Weights of a small transformer language model: normalized queries and keys, a variant of Adam for these matrices.
MLP neurons of a small language model. Each row is named by its layer, matrix (up: input weights; down: output weights) and neuron, and shows model dimensions 112-239. Each number is 128 + 32 x the weight over its row's rms, rounded and kept within 0 to 255.
After each neuron's rows, "fires before" lists the tokens most often just after its 100 highest values on Wikipedia text that the model never trained on; "fires on" lists the tokens most often at its 100 highest values on Wikipedia text that the model never trained on.

L4.up1334 [107 146  55 154 151 192  90  81 133  92 117 101 152 120  72 126 130 155 189 135 108 130  86 127 128 135 135 120 177 149 167 118 135 134 173 109 125 130 182 162 131 103 145 143 150 183 117 190 136 155 115 113 221 155 159 147 112  78 138 164  68 121 112 101 147 106 143 101 131  61 107 121 153 104  77 199 109 173 108 125 143  68 114 124 117  72 135 162 140 121 107 135 108  93  25 124 147 149 185 129  85 137 100 167  77 135 141 109 160 209  80 118 155 106 122 150 120 173 109 160 159 131  94 169  93 146 104 129]
L4.down1334 [142 129 117 130  86 166 106 145 137 172 149 163 147 123 122 176  95 101 153 207 112 138 125 131 158 159 124 123  97 113 118 144  91  91 108 123  89 180 146 112 105 119 171 157 136 113  95 111 128 182 110 164 142 117 179  73 146  64 176  93 116 179 163 141  76 128 151 153 138 101  96 115 134 146  42 109 124 108  71 135 178 183  90  93 166 127 101 111 165 129 108 118 119 154  65 145 147  96 142  55 129 139 155 114 137 122 102 166 103 143 117 125 136 144 164 111 159 122  83 127 108  80 127  91  92  89  98 196]
fires before: "-", " as", " of", " is", "."
fires on: " well", " re", " half", " part", " quarter", "\n"

L6.up782 [163 112 140 136 110 210 137 113 141 161 120 118 148 112 121 144 127 102 175 107  84 142  77 108 142 166 137 135 137 138 102 161 132 152  93 142 106 180 147 100 146 104 128 184 121 144  88 114 124  81 143 103 115 145 181 160 154 120 156  80 198 217 132 111 182 107 144 131 138 136 158 216 107  80  83 127 118 118 133 130 143 141 162 137 115 127 123  55 127 133  65  90 124  80 111 124 126 142 202 119 163 151 132 167 123 145 124 135 198 151 117 118  74 183 144 119 139 116  59 142 140 139 114 135 121 105 153 135]
L6.down782 [109 137 151 129 168 139 130 110 120  86 125 128 151 126 133 134  77  86 186 112 161 174 109 154 124 134 137  99 143 104 161 101 126 110 184 132 106 127  98 156 115 165 121 142 178 108  89 102 121 136 177  98 114 157 113 109  74 133 151  58 150 132 133  75 137  71 127 113 123 182 124 148 175 164 143 116  79 115 104  79 181 131  76 122 105  65 182 177 108  98 110  91  53 135 125 133 125  73 167 121 161 178 129 128 146 128 115 108 137 106 112 118 112 108 137  53 150 109 155 192 110 123 151  95 112 116 180  98]
fires before: ".", " (", ")", "\n", ";", " –"
fires on: " |", "0", "9", "8", ";"

L4.up873 [112 135 119 113 191 137  84  99  52  63  99 168 117 195 153 134 153  56 189 119  83 130 102 137 122  99 132 102 157 149  98  87 165 162 149 146 121 128 118 158 123 118 125 176 100 116  78 159  96 138 168 124  99  78 157 141  99 110 112 185  61 107 152 214 128 188 158 146 143  83 110 114 150 107 134 144 113 104 140 156 148 126 131 119 172  84 125 145 112 165  99 129 176 125 101 162 135 145 149 158 107 134  76 142 170 172 122 128 162 113 128 148 176 100  86 126  94 137 123  86 109 110 149 149  79  66 121 133]
L4.down873 [138 129 153 115 122 171 118 105  99 156 117 156 173 123 166 210  89  80 229 134 128 105 145 130  42 124 114 121 199  74 128 108 154 114 155 136 123 146 149 114  99  94 128 175 147 126 118 126 142 109 121 100 118  83 142 152  22  79 119  58  83 127 138 155 153  72 163 159 125  88 112 115 154 142 138 132 122 131 123 161 164 106 127 145 125 123 186 210 155 188  99  94 144 129 162 125 119 144 152 106 126 119 102 126 143 143 152 106 154 113 169 130 103 114 116 114 188 225 153  62  81 173 165 202  94 131 144 110]
fires before: "|", "\n", "|---|---|---|---|---|---|---|"
fires on: "\n"

L3.up1208 [188 160 166 152 106 135 129 144 166 144 162 130 130 100 158  84 166 119 110  93 110 133 127 128 147 157 163 121 122 130 157 121 129 128 126 155 119 169 106 143 141  74  71 119 107 200 133 182 174 119 126 102 184 173 120 147 164 180  81 162  91 130 118  86 128  99 152  83 136  74 138 123 169 144  70 162  98 187  53 155 114 139 122 145 103  92 129  83 106 174  45 105 110  77  78 191 144 159 154 182 170 161 108 128 113 103 105 192  92 145 135 138 122 156 118 148 126 119 141  51 132 127 193 182 126 108 124 170]
L3.down1208 [145 113 141 180 131  97 107 146 125  99  81 133 168 212 169 120 115 133 136 130 159  82 131 192 237  93 120 107 145  86 158 164  92 135  56 124 201 173  81 129 148 129 112 194 126 190  66 169 143 147 125 135 115  85 151 136  70 119 116 139  95 135 100 106  89 142 120 127 137 101 158  61 103 121 113 168 136 136 102 155 100 110 168 198 139 105 158  91 114 108 132 179 126 119 154 136 135 213 149 151 111  89 102 120 146 181 111 170 156  91 124 158 117 155 101 136 163  75 167  74 160 148 186 156 131 109 104 137]
fires before: "\n", " United"
fires on: " =", " →", " stars", " ;", " star"

L3.up1004 [119 135 136 154 122 188 111 139  91 136 199 128 127 120 131 123  55 148 132 122 134 133  56 150 158 142 126 173 149 146 148  90 157 127 119 127 190 140 108 159 166 134  81 145 119  76 131 177 158 111 142 122  95 125 127 161 124 225 132 123 130 135  80  78 130 149 123 144 159 124  97 161 159 125 103 137 161 160 118 194 102 133  80 114  91  89  79 139 120 166 118 140 125 126 136  74 149 152 172 130 123 147 148 131 225 142 136  53 108 183 157 160 130  93 178 124 126  91 123 175  97 127 174 194 117 165 133 137]
L3.down1004 [121 118 167 132 156 148 131 162 102 113 105 137 175 149  93 123  97 122 130  91 100 197 113 179 155 148 165 149  94 164 148 116 108 125 138 132 159 147 157 123 111 149  69 133 114  92 140 173 158  88 107  91 180 108 120 144 122 150 198 108 149 131  77  82  98 145 120 190 126 110 136 126 126 167 115 105 192  98 136 132 110 129 108 106  88  82 123 126 120 128 116 106 107 161 171  77 124 132 149  94 103 163 177 172 143  65 168 145 153 118 159 136 154 133 154 144 106  90 157 171 103 135 141 139 143 154 219 164]
fires before: " -", " :", " A", " Lin", " Al"
fires on: "\n "

L5.up137 [151 121 180 128  88 159 117 131 109 133 111 137 166  93  87 101 121 123 107  97 131 107 129 160 145  63 147 124 147 143 163 160 186 114 125 102 141 139  76 150 119 123  81 107 145 144 171 130 114 105  88 111 152 154 171 135 112 141 119 210 142  90 113 127 123 129 139 177 131 144 121 181 113 120 102 116 150 129 106  60  98  78 175 175 144  63 108 103 147 119 131 115 141 127 115 108  88 165 128  94 144 129 185 117  87 114 125  75 164 142 155 161  98 170 164 125 118 134  79  69 158  89 114 160  59 119 138 115]
L5.down137 [122 129 165 117 120 153 127 119 101 109 114 124 161  47 129  84 123 170 118 132 149   0 135  95 102  94  90 128 144  96 132 162 114 126  76 118 159  70 123 119 107 156 107 171 151 166  98 113 205  84 110 170 145 137 137 161 124 163 127 138 157 126 105 126 145 167 166 145  72  94 147 138  95 157 139 133  60 189 132 169  83 110 151 138 154 130 107 158 166 143 182 123 137  93 167 148 138  95 126 133 127 133 134 148 163 144  92 123 177 102 141 133 132 140 160 115  75 129 113 136 108 117 155  88 113  91  64  78]
fires before: "\n", "N"
fires on: "\n", " =", "″"

L3.up273 [139 125 151 108 117  51 104 115 118 133 148 155 117 163 129 126 143  94 106  88 138 136 125 107 135 124 164 134 124 143 123 155  84 174 123 133 108 142  68 104 124 113 143 159 130 159 153 160 163 119 136 115 135  40 173 132  98 130 159 153 124 180 127 125  70 147 182 166 128 126 129  87 145 111 152 154 130 156 128  89 171 137 164  98 128 136 135 161 145 127 121 140  86  52  92 186  88 192 152 128  71 126 148 100 146 103 118 142 157 140  78 111  87 121 109 123 173  48 106 178 120 119  94  99  74 125 136 129]
L3.down273 [171 135 126 158 150   6 120  96 123 111 149 101 126 123 130 145 116 145 114 176 132 128  92 162 126 136 126 101 112 127 106 163 119 120  96 158 104 170 136 126 130 141  90 121 171  87 164 144 170 188 142 145 157 140  83 130 125 145 140 212 193 103 115 146 115 170  97 132 106 106 100 140 112 165 119 178 163 182  99 121 146 145 125  55 125 171 124 200 144 107 136 105 153  59  91 127 124 196 150 146 142 180 155 135 179 101  91 165 117 114 134 117 100 112 131 141 181  82 112 148  99  90  36 120 199 129 114  88]
fires before: " |", ".", "7", "87"
fires on: " 0", " (#", " Ste"

L5.up670 [100 159 193 126 153 122 143 133 154 149  96 166 162  72 184  55 156 162 144 154  87 128  82 126 148 129 153 126 148 194 129  87 129 161 175  90 117 207  92 156 154 151  77 195 129 128 163 109  67  86 144 127 158 115 122 150 109 148 116 131 136 174 146 137 123 120 145 151 178 130 144 171 121 181 107 132 138 158 108 129 120 110  91 121 137 139 140 144 108 115 128 117 212  93  76 126  95 136 141 138 172  95 132 138 137 133  81 113  87 118  84 132 145 127 108 155 143 121 156 151  97  96 121 105 131 156 138 147]
L5.down670 [ 64 125 125 107 138 128 101 115  93  99 103 159 135 120  96  59 151 140  99 116  86 153 167  92  98 151 147 111 175 138 186  77 127  73 142 144 180 121  83 158 153  74 156 122  66 183 132 101  77 150 132  94 148 114 158 175 129  47 126  70 157  99 119 120 114 120 149 153  72 179 129 156 100 115 118  93 172 149 152 147 136 127 123 146 140 140 123  92 136  85 101 126 137 153 131 202 123 118 175  88 141 132 134 145 124 132  73 127  95  99 131 139  20 105 136  85 128 195 146 125 122 157  80 120 146  90 163 125]
fires before: " |", ",", ":", " of", ";"
fires on: " place", " Team", " Stadium", " Label", " Museum", " University"

L6.up1077 [120 126 106 119 108 105 149 106 102  97 128 133  86 116 154 101  88 121 120 126 123 140 119 105 116 116 146 115 161 148 180  70  90 142 134 145 140 140 187 101 126 106 197 118 177 171 159 107 125 159 188  69  94  60 140 131  89 173 104  76 122 135 129 130 107 149 146 151 162 103 108 127 146 131 142 168  79 130 153 149 145 118 116 169 120 113 125  55  92 182 109 155  94 145 149 161 165  71 128 152 109 138  69 166 130 135  85 179 146  88 100 167 142  92 184 118 119 113 169 119  90 116 130  85 119  91 129 129]
L6.down1077 [ 91 122 155 153 135 182 144  71 149  79 179 138 176 127 141 234 137 153 183 156  93 109 147 144  73 110 148 124 190 122 128 116 124 104 155 152 138  94 120 174 123  74 136 167 114 105 123 156 161 154 165 118 124 115  82 169  81 101 156 128  79 153  87 113  95 146  67 135 126 185 110  74 104 119 149 123  63 114 134  89 144  84  74 133 161 110 176 159 133 121 166 148 148 158 111 112 143 150  85 132 148 147 116 126 191  94 146 106 156 151 130 130 122 106 113 153 172 179 134 116 115 170 195 104  95 155 107  85]
fires before: "|", "\n"
fires on: "\n"

L3.up950 [165 136  89 140 109  99 112 153 133 138 149 139 152 102 149  83 125 117 134 105 122 116 172 131 126 104 104 115 104 140 107 146 133 128 158 138 131 124  67 113 179 123 110 112 111  99 141 117  93 113 122 170 136 161 174  63 140 125 122 109 100  96  99  86  73 153 125  93 169 148 182 131 152 109  92 162 138 135  82 130 139 153 150 128 110 105 170 113  79 162  62  95 107  80 116 178 132 153  93 193 141 140  96 107 148 103 127 112 138 107  84 164  77 158 168 116 143  96  94  70 131  81 192 124  86 156 144 121]
L3.down950 [110 119 179  95 116 151 147 126 137  85 135 133 154 152 175 124 160 111  93  92 175 124 129 125 121 129 174 145 152 144 116 141 137 129  94 122 153 144  86 112 100 110  91 144 133 112  61 119 104  34 128 162 177 171 133 128  94 150 111 100 148  78  46  94 149 105 141 117  63 143 153  71 128 146 139 131 130 153 108 178 121 129 168 121 147 110  47 103 130 147 151 152 124 124 103 152 156 193 203 172 111 130 120 178 125 106 117 133 157 104  86 130 132 136  91  86 104  79 134 112 118 129 162 142 134  71 124 148]
fires before: "\n", ":", "-"
fires on: " =", ":", "\n"

L4.up162 [135 109 107 100 189 143  95 118 112 105  78 135 175 194 200 130  98  83 163 105 137 123  83 134 170 180 152 136 136 150 140 191 126 249 157 123  81 125  97 130 130  92 122 162 104 150 163 157 125 148 143  85  97  75 146 146 107 142 164 151  45 172 144 187 113 100  66 188 160  78  64 130 106 103 107 154 144 114 102 152 158  84  58 118  95 135 131 114 118 166  95 156  86 130 169 139 126 124  92 187  78 133 143 182 176 130 172 112 149 111 100 151 156  88 189 146 131  53 152 122 126 123  99 179  95 188 115 142]
L4.down162 [114 125 157 148 114  76 122 146 100 140 109 127 117  77 131 226 121 151  65 111 141  55 183 119 116 132  68 173 191  76 126 154  83  64 100 124 105 112 174 110 149 147 164 120 146 137 131 133 122  95 106  63 155 120 119 146  74 155  90 136 115 114  56 177 166 119 148 119 117 169 157 175 145 199  84 132 145 126  85 164 159 123  84 147 159  73 122 185 168 160 143  97 138 115 154  83 122 102 187  86 169 147 103 151 154 136 163 130 111 110  86 134  88 158 110 177 118 179 102  94 103 133 157  76 117 118 169  98]
fires before: "-", "\n", "|", " 1"
fires on: "\n", "|"

L4.up359 [179 123 122 142 111  75 124 149 118 114 133 152 112 141  84 148  98 131 137  66 160 133 117 152  89 146 113 122 137 176 160 141 106 156  72 106 101 126 195 157  89  88 123 206 138  99 158 134 178 142 153 116 111 104 161 148  90 165 152 139 136 155 169  91  91 104 143 102 143  85 109 118 165 122 126 125 171 179 120  73 152 134 175 134 109 122  93 141 130 107  75  67 182  88  91 179 196 132 165 110 175 197 134  92 124 143  94 173 118 159 115 126 140  52 113 152 186  73 121  95 142 125 104 167  81 119 130 129]
L4.down359 [170 134 101 100 133  95 147 140 141 114 185  99 129 162 114 160 132 136 184 121 111 154 151 127 104 107 141 129  42 147  90 101 111 119  87 130 117 136 107 139  90 117 172  97  92 142 156 108 137 143 158 127 151 108  81 129 108 139 165 124 180 155 130 120 142 161 132 124 106  88 124 130 105 145 147 135 137 123 120 161 135 118 139 103  94 195 145 176  84 112 108 137 138 111  80 105 192 126 122  99 121 172 173 156 139 161 102 109 103 124  51 103 148 120 140 117 119  93 144 105 110 111 111 101 157  93 194  82]
fires before: " |", ".", "-", "–", ";"
fires on: " 0", "\n"

L3.up1124 [133 115 160 167 108 133  74 172 149  70  99 157 137  76 119  70  87 120 126  95 152 117  76 157 123  79 138 103 177 134 154 133 134  82 109 128 199 118  59  67 186 134  82 204 142 123 122 177 139 116 124 154 122 132 177  91 121 151  95 111 147 107  57  64  78  52 132 193 150 116 142 226 126 119  97 153 130 153 118 139 134 156 131 168  94 154  89 117 136 116 121 120  69 115 159  90 178 104 143 169 141 150 122 194 146 110  98 161 183  59 139 112  87 182 149 113 135  62 125 124 157 109 136 121  80 102 134 126]
L3.down1124 [167 147 180 114 152  98 106 125 105 130  94  93 186  92 169  97  77 140 100 142 170   0 132 123 133  74  91  97 144 133 130 139 105 101  98 123 233  62 108 103 123 130 139 192 107 107 116 128 172 101 142 153 140 130 171 121  78 161 140 151 135 119  65 168 158 116 118 160  91  90 119 202  87 125  99 112  78 160 171 162 103  59 151  89 164 140 130 115 175 136 176 165 109 107 142 138 144 108 123 148 117 103 144 176 160 125 128 124 182 124 124 144 131 158 142 125 175 109 173 128  78 139 132 125 154 115  75 115]
fires before: "\n", " are", " is", " were"
fires on: "\n", " there", " =", " There", "There"

L5.up862 [ 92 127 152 138 168 120 120 127  96  12  37 203 155 180 169 112 119  90 143 123 102 123 119 143 126  84 140  89 135 134 172 141 135 183 156 144 169 134 134 140 119  95 120 153  93 158  98 185 132 131 142 115 105  10  96 147 100 120 149 174  98  98 122 157 136  95 149 152 126 103  88  78 144 130  54 163 136  90  92 159 100 169 127 129 107  61 118 113 108 169  93 125 124 129 116 154 163 137 138 112 124 134 121 165 171 144 215  93 211 125 119 130 177  96 176 169 124 126 125 126 118 120 131 151 135 128 115 128]
L5.down862 [112 124 111 135 173 134 121 103  92  96 132 175 171  91 136 187 114  79 145 119 165 169 115 128  80 100 105 100 172  38 137 128  86 131 138 134  77 145 115 120  68  85 164 171 136 126  85 120 111 160 184  70 120 112 133 139 103 144 150  84 137  94 153  80 168  67  71 163 149 167 131 140 143 134 160 154 139  66 170 145 152  78 120 141 179  71 145 137 121 168 175 170 111 180 137 117 132 122 122 143  83  80  90 157 193 159 196 118 143 112 143 120 124  95 120 160 121 193 135  92 130 115 124 133 137 104 162 101]
fires before: " |", "|", "\n", "|---|---|---|---|---|---|---|"
fires on: " |", "\n"

L5.up858 [186 103 160 164  95 110 167 119 143 155 123 144 165  91 155 157 116 130 140 127 193 121 133 163 155 147 131 147 102 112 134 101 165 151 135 133 109 168  80 111 125 164 130 132 119 177 108 110 168 141 181 134 147 161 154 120 130 154 143 106 151  73 134  69 107 119  99  84 119 147 189 139 119 105  65 162 144 145  86 130 126 120 117 114 108  72 124 201 105 185 167 120 136 102 123 185 169 148 121 136 138 112 106  91 125 112 154 152 131 154  98 140 107 180 192  56  94 109 163 163 150 147 123 162  70 131 119 133]
L5.down858 [145 131 132 135 156 168 150 130 135 100 100 126 164 130 150 171 131  93  63 157 166  50 131 119  72 135 177 169 203 152 116 156 134  66 139 129 104 167  85 171 103 144  87 132 138 113 114 159 131  94 132 218 129 157 136 145  55 117 120 168 181  86 114 109 109 152 155 131  95 166 128 134 129 173  83  83 115 119 157 129 106 113 166 124 136 144 108 179 178 173 168 138 121 127 153 162  86 152  89 179 144 123 122 147 141 119 119 177 177 106 148 152  92 126 176 119 151  43 101 143 130 156 149 166  86  86  55 108]
fires before: "\n"
fires on: " =", "|---|---|---|---|", "|---|---|---|---|---|", "|---|---|---|---|---|---|---|", "|---|---|---|---|---|---|", "|---|---|---|"

L4.up265 [155 136 113 117 104 108 170 123 136 121  78  94 151 135 207  96 122 193 145 132 160 130 161 128  73 152 112  84 124 119 162 183  89 131 106 115 160 140 156 169 133  97 138 117 185 168 136 168 112 167 178  72 118  63 188 164  95 121 111 123  57 125 124 149 105 111 145 117 142  72  94 124 110 120 126 151 146 161 121 122 207 146 116 193 205 110 110  99 132 146 118 119  64 122 142 129 132  67 139 148 108 136 111 151 152 134 151  99 142  99 103 129 132 186 166  73 144  74 161  84  47 122 170 174 133 139 138 137]
L4.down265 [138 122 147  92 160 150 147 181 162 114  94 138 152  88 118 168 108  79 169 114  66  74 148  91  57 107 144 116  45 135 163 144 140 123 178 134 117 130 148 190 115 150  64 177 135 124  96 120 209 112 116  94 182  77 104 192  80 152 140 135 147 150 114 128 136 119  87 168 121 125  89 161 120 151 131 155 145 111 116 169 158 137 143  76 122 147 103 175 145 192 143 147 156 132 138 127 154  87 136 163  91 120 116 190 159 135  99 108 185 123 102 123 111 165 143 132 188 102 135  82  80 168 149 165 129 156 141 107]
fires before: "\n", " The", " In", " He"
fires on: ".", ".\""

L5.up1278 [139 116 126 166 115 132 139  75 145 103 174 129 170 118  88 109 126 192 152 134 154 152  87 118 128 173 146 136 130 118  99 118 118 171 112 140 139 155 106 210 154 150 188 138 123  97 118 114 178 128 165 143 133  91 169 154  98 123  91  79 128 156  96 151 137 100 107 148 164 109 178 136 143 132 111 125 120 122 118 139 118  74  79 158 146 107 104 161  97 131 176 170 114 126  83  85 117 146 129 132 130 114 137 138 153 139 163 144 165  83 120 151  82 125 127  87 148  94  74 154 127 105  70 193  75 129 140 151]
L5.down1278 [ 99 116 151 142 115 176 161 109  80 157 125  87 132  99 104 105 140 191 134  69 151 113 140 113 164 134 141  94 148  83 150 106 163 174 153 104  81 136  80  89 168 128 141 144 145  96  88 120 127 132 120  87  96 210 142 116 167  83 116  98 119 139 102 141 101 132 189  61 163 166 149 131 102 120 155 124 100 239 118 144 127 138 130 134 189 139 133  99 128  99 185  91 125 140 132 158  89 134 140 109 112 137 112 116 113 128  51 173  96  50 140 117  85 145 115 121 148 168 102 183 122  97  90 158 130  74 164 123]
fires before: ".", " (", ")", " 2", " 3", " 12"
fires on: " |", " 3", "3", " 2"

L6.up1130 [162 120  83 118  97 151 182  91 145 170 125  82 154 162 131  90 123 146 182 122 128 108 121 115 150 129 129 132 109 162 150 173 136 123 117  94  94 129 166 182 116  97  92 134 156 190 146 141 131 163 166 109 144  59 169 142  69 128 129 144  44 101 165 161 107 130 147 119 118  79  99 124  82 124 148 146 104 135 118 109 156  70  82 162 122 175 140 103 136 180 147 163  58 145 160 132 137  96 104 175 189 176  79 147 150 183 160 119 175 151 112 118 177 147 166  84 192  74 138 132 107 123 161 134 151 150 129 142]
L6.down1130 [ 66 133 166 137 139 143 162  21 104 155 177 222 225  73  94 116 122 138 155 149 164 118  94 138 133 138 136 157 140 157 141 143 106  63 167 115 122 141 182 146 195 115 154 182 185 119 144 135 175 130 139 144 155 105  83 186  84 107 143 115 120  98 154  76 155 123 119  98 123  95 108  76 125 121 133  93 139  39  64 155 107 114 161  62 148 144 131  92 161 135 120 117 147 150  75 152 164 114 119 118 123  93 109 169 120 203  91 108 166 179  99 164 116 108 170 119 187 143 148 156 119 166 168 112 105 133 141 112]
fires before: "\n", "|", "-"
fires on: " |", "\n", "."

L4.up109 [161 113  97 135  98 139 143 102 140 120 109 156  94 117 114 106 138 157 121 126 129 131 106 114 119 182 154 121 117  88 112 158 122 190 176 168  69 134 144 149 138  47 113 105 151 184 104 147 113 200 145 115 106 103 113 123 119  91 111 134  72 108 103 179 152  95  91 128  97  75  92 123 139 111 110 150 158 158  71 153 146  99  95  89 119  51  91 141 112 155 112 111  90 106 147  88 147  87 128 191  94 112  63 174 169 234 181 100 119 122 126 113 135 134 107 111  82 117  73  88  98 108 119 150  83 144 129 164]
L4.down109 [130 119 106 181 109 139 139 162 130 118 131 117 108 115  99 117 197 150 160 134 154 162 119 180 133 128 168 101 136 125 161 150 100 125  83 120  88 140 189  93 127 120 125 113 120 142  90 148 135 119 123 111  94 125 107 112 147 135 142 102 152 120 153 142 163 134 182  99 141  72 153 114 190 157  61 158 161 127 127 144 164 170 157 115 107  87 126 138 142 153 111  88 122  78 123 150 149 122 108  95 147 126 135 173 145 144  97 137 110 134  97 141 121 173 104 106 129 117 105  98 167  79 114 116  35 126 158 177]
fires before: "\n", "-", " He"
fires on: "\n", "."

L5.up1346 [184 132 164 167 141 150  94 155 112 146 183 169 143 138 141 114 118  93 138 149 184 129  74 136 178 165 103 160 124 151 117  84 125 126  85 123 144 160 210 124 142 126 106 134  74 115 141 151  97 164 130 104  96  71 115  94 125 154 134 153  68 100 111 108 122 114 182 102 120  84 157 129 163 101  77 145 152 101 100 195 188 147  90 187 114 112 146  95 107 144  85  96 104  52 163 106 147 113 125 160  80 163  87 172 164 153 131 154 157 137 113 176 152 148 155 126 160 112 143 153 162  84 126 179 125  99 134 155]
L5.down1346 [140 105 155 158 178 137 148 148 108 122 104 137 185 129  94 163 110  97 169 105 151 143 101 152 129 158 144 161 115 150 101 126 122 109 126 115  99 164 144 139 121 140 103 159 101 120 146 167 123 156 114  73 149  74 104 148  82 163 189  93 118 111 144  78 108 127 145 146 136 134 168  55 129 186  83 178 202 122 120 173 129 137 108 124  99  78  99  81  79  94 141  83 103 113 136  90 131 130 145 127 101 152 125 138 147  81 150 169 154 101 128 131 111 143 138 116 102 141 141 162 139 110 137 169 135 136 213 195]
fires before: " -", " :", " A", " Lin", " Al"
fires on: "\n "

L4.up193 [125 113  98 116  82 104 202 154 121  78  92 129 161 146 159 120  81 131 160 134 123 137 144 108  74 143 174 144 141 100 161 168  79 206 149 121 135 131 174 130 147  86 134 195 126 146 109 146  86 153 176  91 131  55 133 172  88 172 119 106  49 108  69 195  91 102 126 100 129  55 115 138 113 127 116 156 109 158  77 172 104 104 108 157 135 157 136 145 129 164  90 175 152 114 139 158 143 100 106 147 116  77 108 130 184 212 123 129 151  81 109 108 141 139 175 126 118 110 157  59  55 123 126 172 110 180 121 141]
L4.down193 [ 79 124 139 160 157 138 139  96 118 160 130 204  77  78 129 187 145  93 134 109 127  37 159  63  23  98 147 192  92 123 135  81 118 144 113 133 130 125 157 188 128 139 170 150 152 121 114 112 159 162  96  58 170 150 100 144  81 196 124  71 101 151  95 174 126 119 103  70 134 115 142 110  35 144 139 128 108 140 102 129 158 127  86 176 162 151 130 121 133 132 131 144 145 146 159 153 134 143 147 135 168 111 101  94 142 134  91 116 143 119 117 135  87  85 139 132 132 163 102 146  85 154 163  88 115 166  96 141]
fires before: "-", "\n", "|", "C", "T", " -"
fires on: "\n", "\n "

L6.up969 [109 118 166  99 176  89 112 124  83 105 118 179 125 171 155 104 119 104 133  99  90 126 110 137 137 116 158  98 171 101 210 121 148 153  77 122 103 125 158 104 142  94 112 166 213  96 145 126 103 129 232 144  96  85 152 125  97 148 148 106  44 100 114 143  27 103 157  98 153  44  71  77 123 112 113 193 176 137 105 172  77  87  86 180 144  62 143 166 137 154 126  91 115 157 103 113 121 127 136 126 118 133  96 137 162 173 150 156 160 176 143 115 171 101 163 105 103 114 124 133 129 107 132 123 120 112 129 130]
L6.down969 [ 99 123 209 130 137 143 122  89 133  82 165 120 144 135  40 158 172 124 158 164 118 133 163 121  77  67 144 106 116 136 112 156 183  94 101 128  91 152 103 171 168 159 120 130 155 114 103 135 103  97 155 137 105 144 107 137 100 189 161 125 106 137 118  85 151  97 204  74  92 136  93  81 125 134 150  88 125 137 170 147 145 112 137 152 127 124 116 125 128 131 104  79 126  94 151  51 157  98 127  68 184 182 126 166 141 126 170 142 186 130 145 128 115 124 116  94 102 156 122 162 105  88  74  80  92 159 205 138]
fires before: "\n", "-", " -", "1"
fires on: "\n", "\n ", ":"

L5.up1226 [150 137 106 103 207 179  93 136 160 101 178 152  65 137 124 111  82 111 150 138 125 135 110 196 143  96  83 130 189  83 178 164  93 119 120 154 120 171 128 182 114 151  89 194 143 151 127 100 119 171 189 152 124 118 159 138  43 116 113 161 150 153 117 162  98 136 189 105 128 145 163 162 136 108 148 121 150 140 139 161 163 166 107  99  98 155 130 118  83 109 114 168 146 125 100 122 150 143 211 140 139 124 147 155 130 141  98 159 155 121 186 131 153 184 140  95 141 123  87 164 172 106 138 118 118  60 158 135]
L5.down1226 [148 140 146 152 128  93 156 141 161 130 111 122 187 105  75  87  95 108 108 158 112 101  97 107 107 140 157 138 124 101 151  92  73 143 163 121  76 139  92 114  78 115 174 145 110 115  85 153 168 195 155 184 145 164 136 152  87 118 124 159 155 136 162 152  89 161 164 114 115  89  95 139 160  65  87 110  91 188 130 103 149 114 132 129 145 122 104 100 174  99 115 125 171 184 135  52 149 105 159 135 146 150  84 187 171 124  91 115 126 129 163 118 146 174 116 182 187 149 133 164 157  74 149 154  96 129 145 177]
fires before: " is", " are", " was", " were", " has", ","
fires on: " there", " There", " It", " it", "There", "It"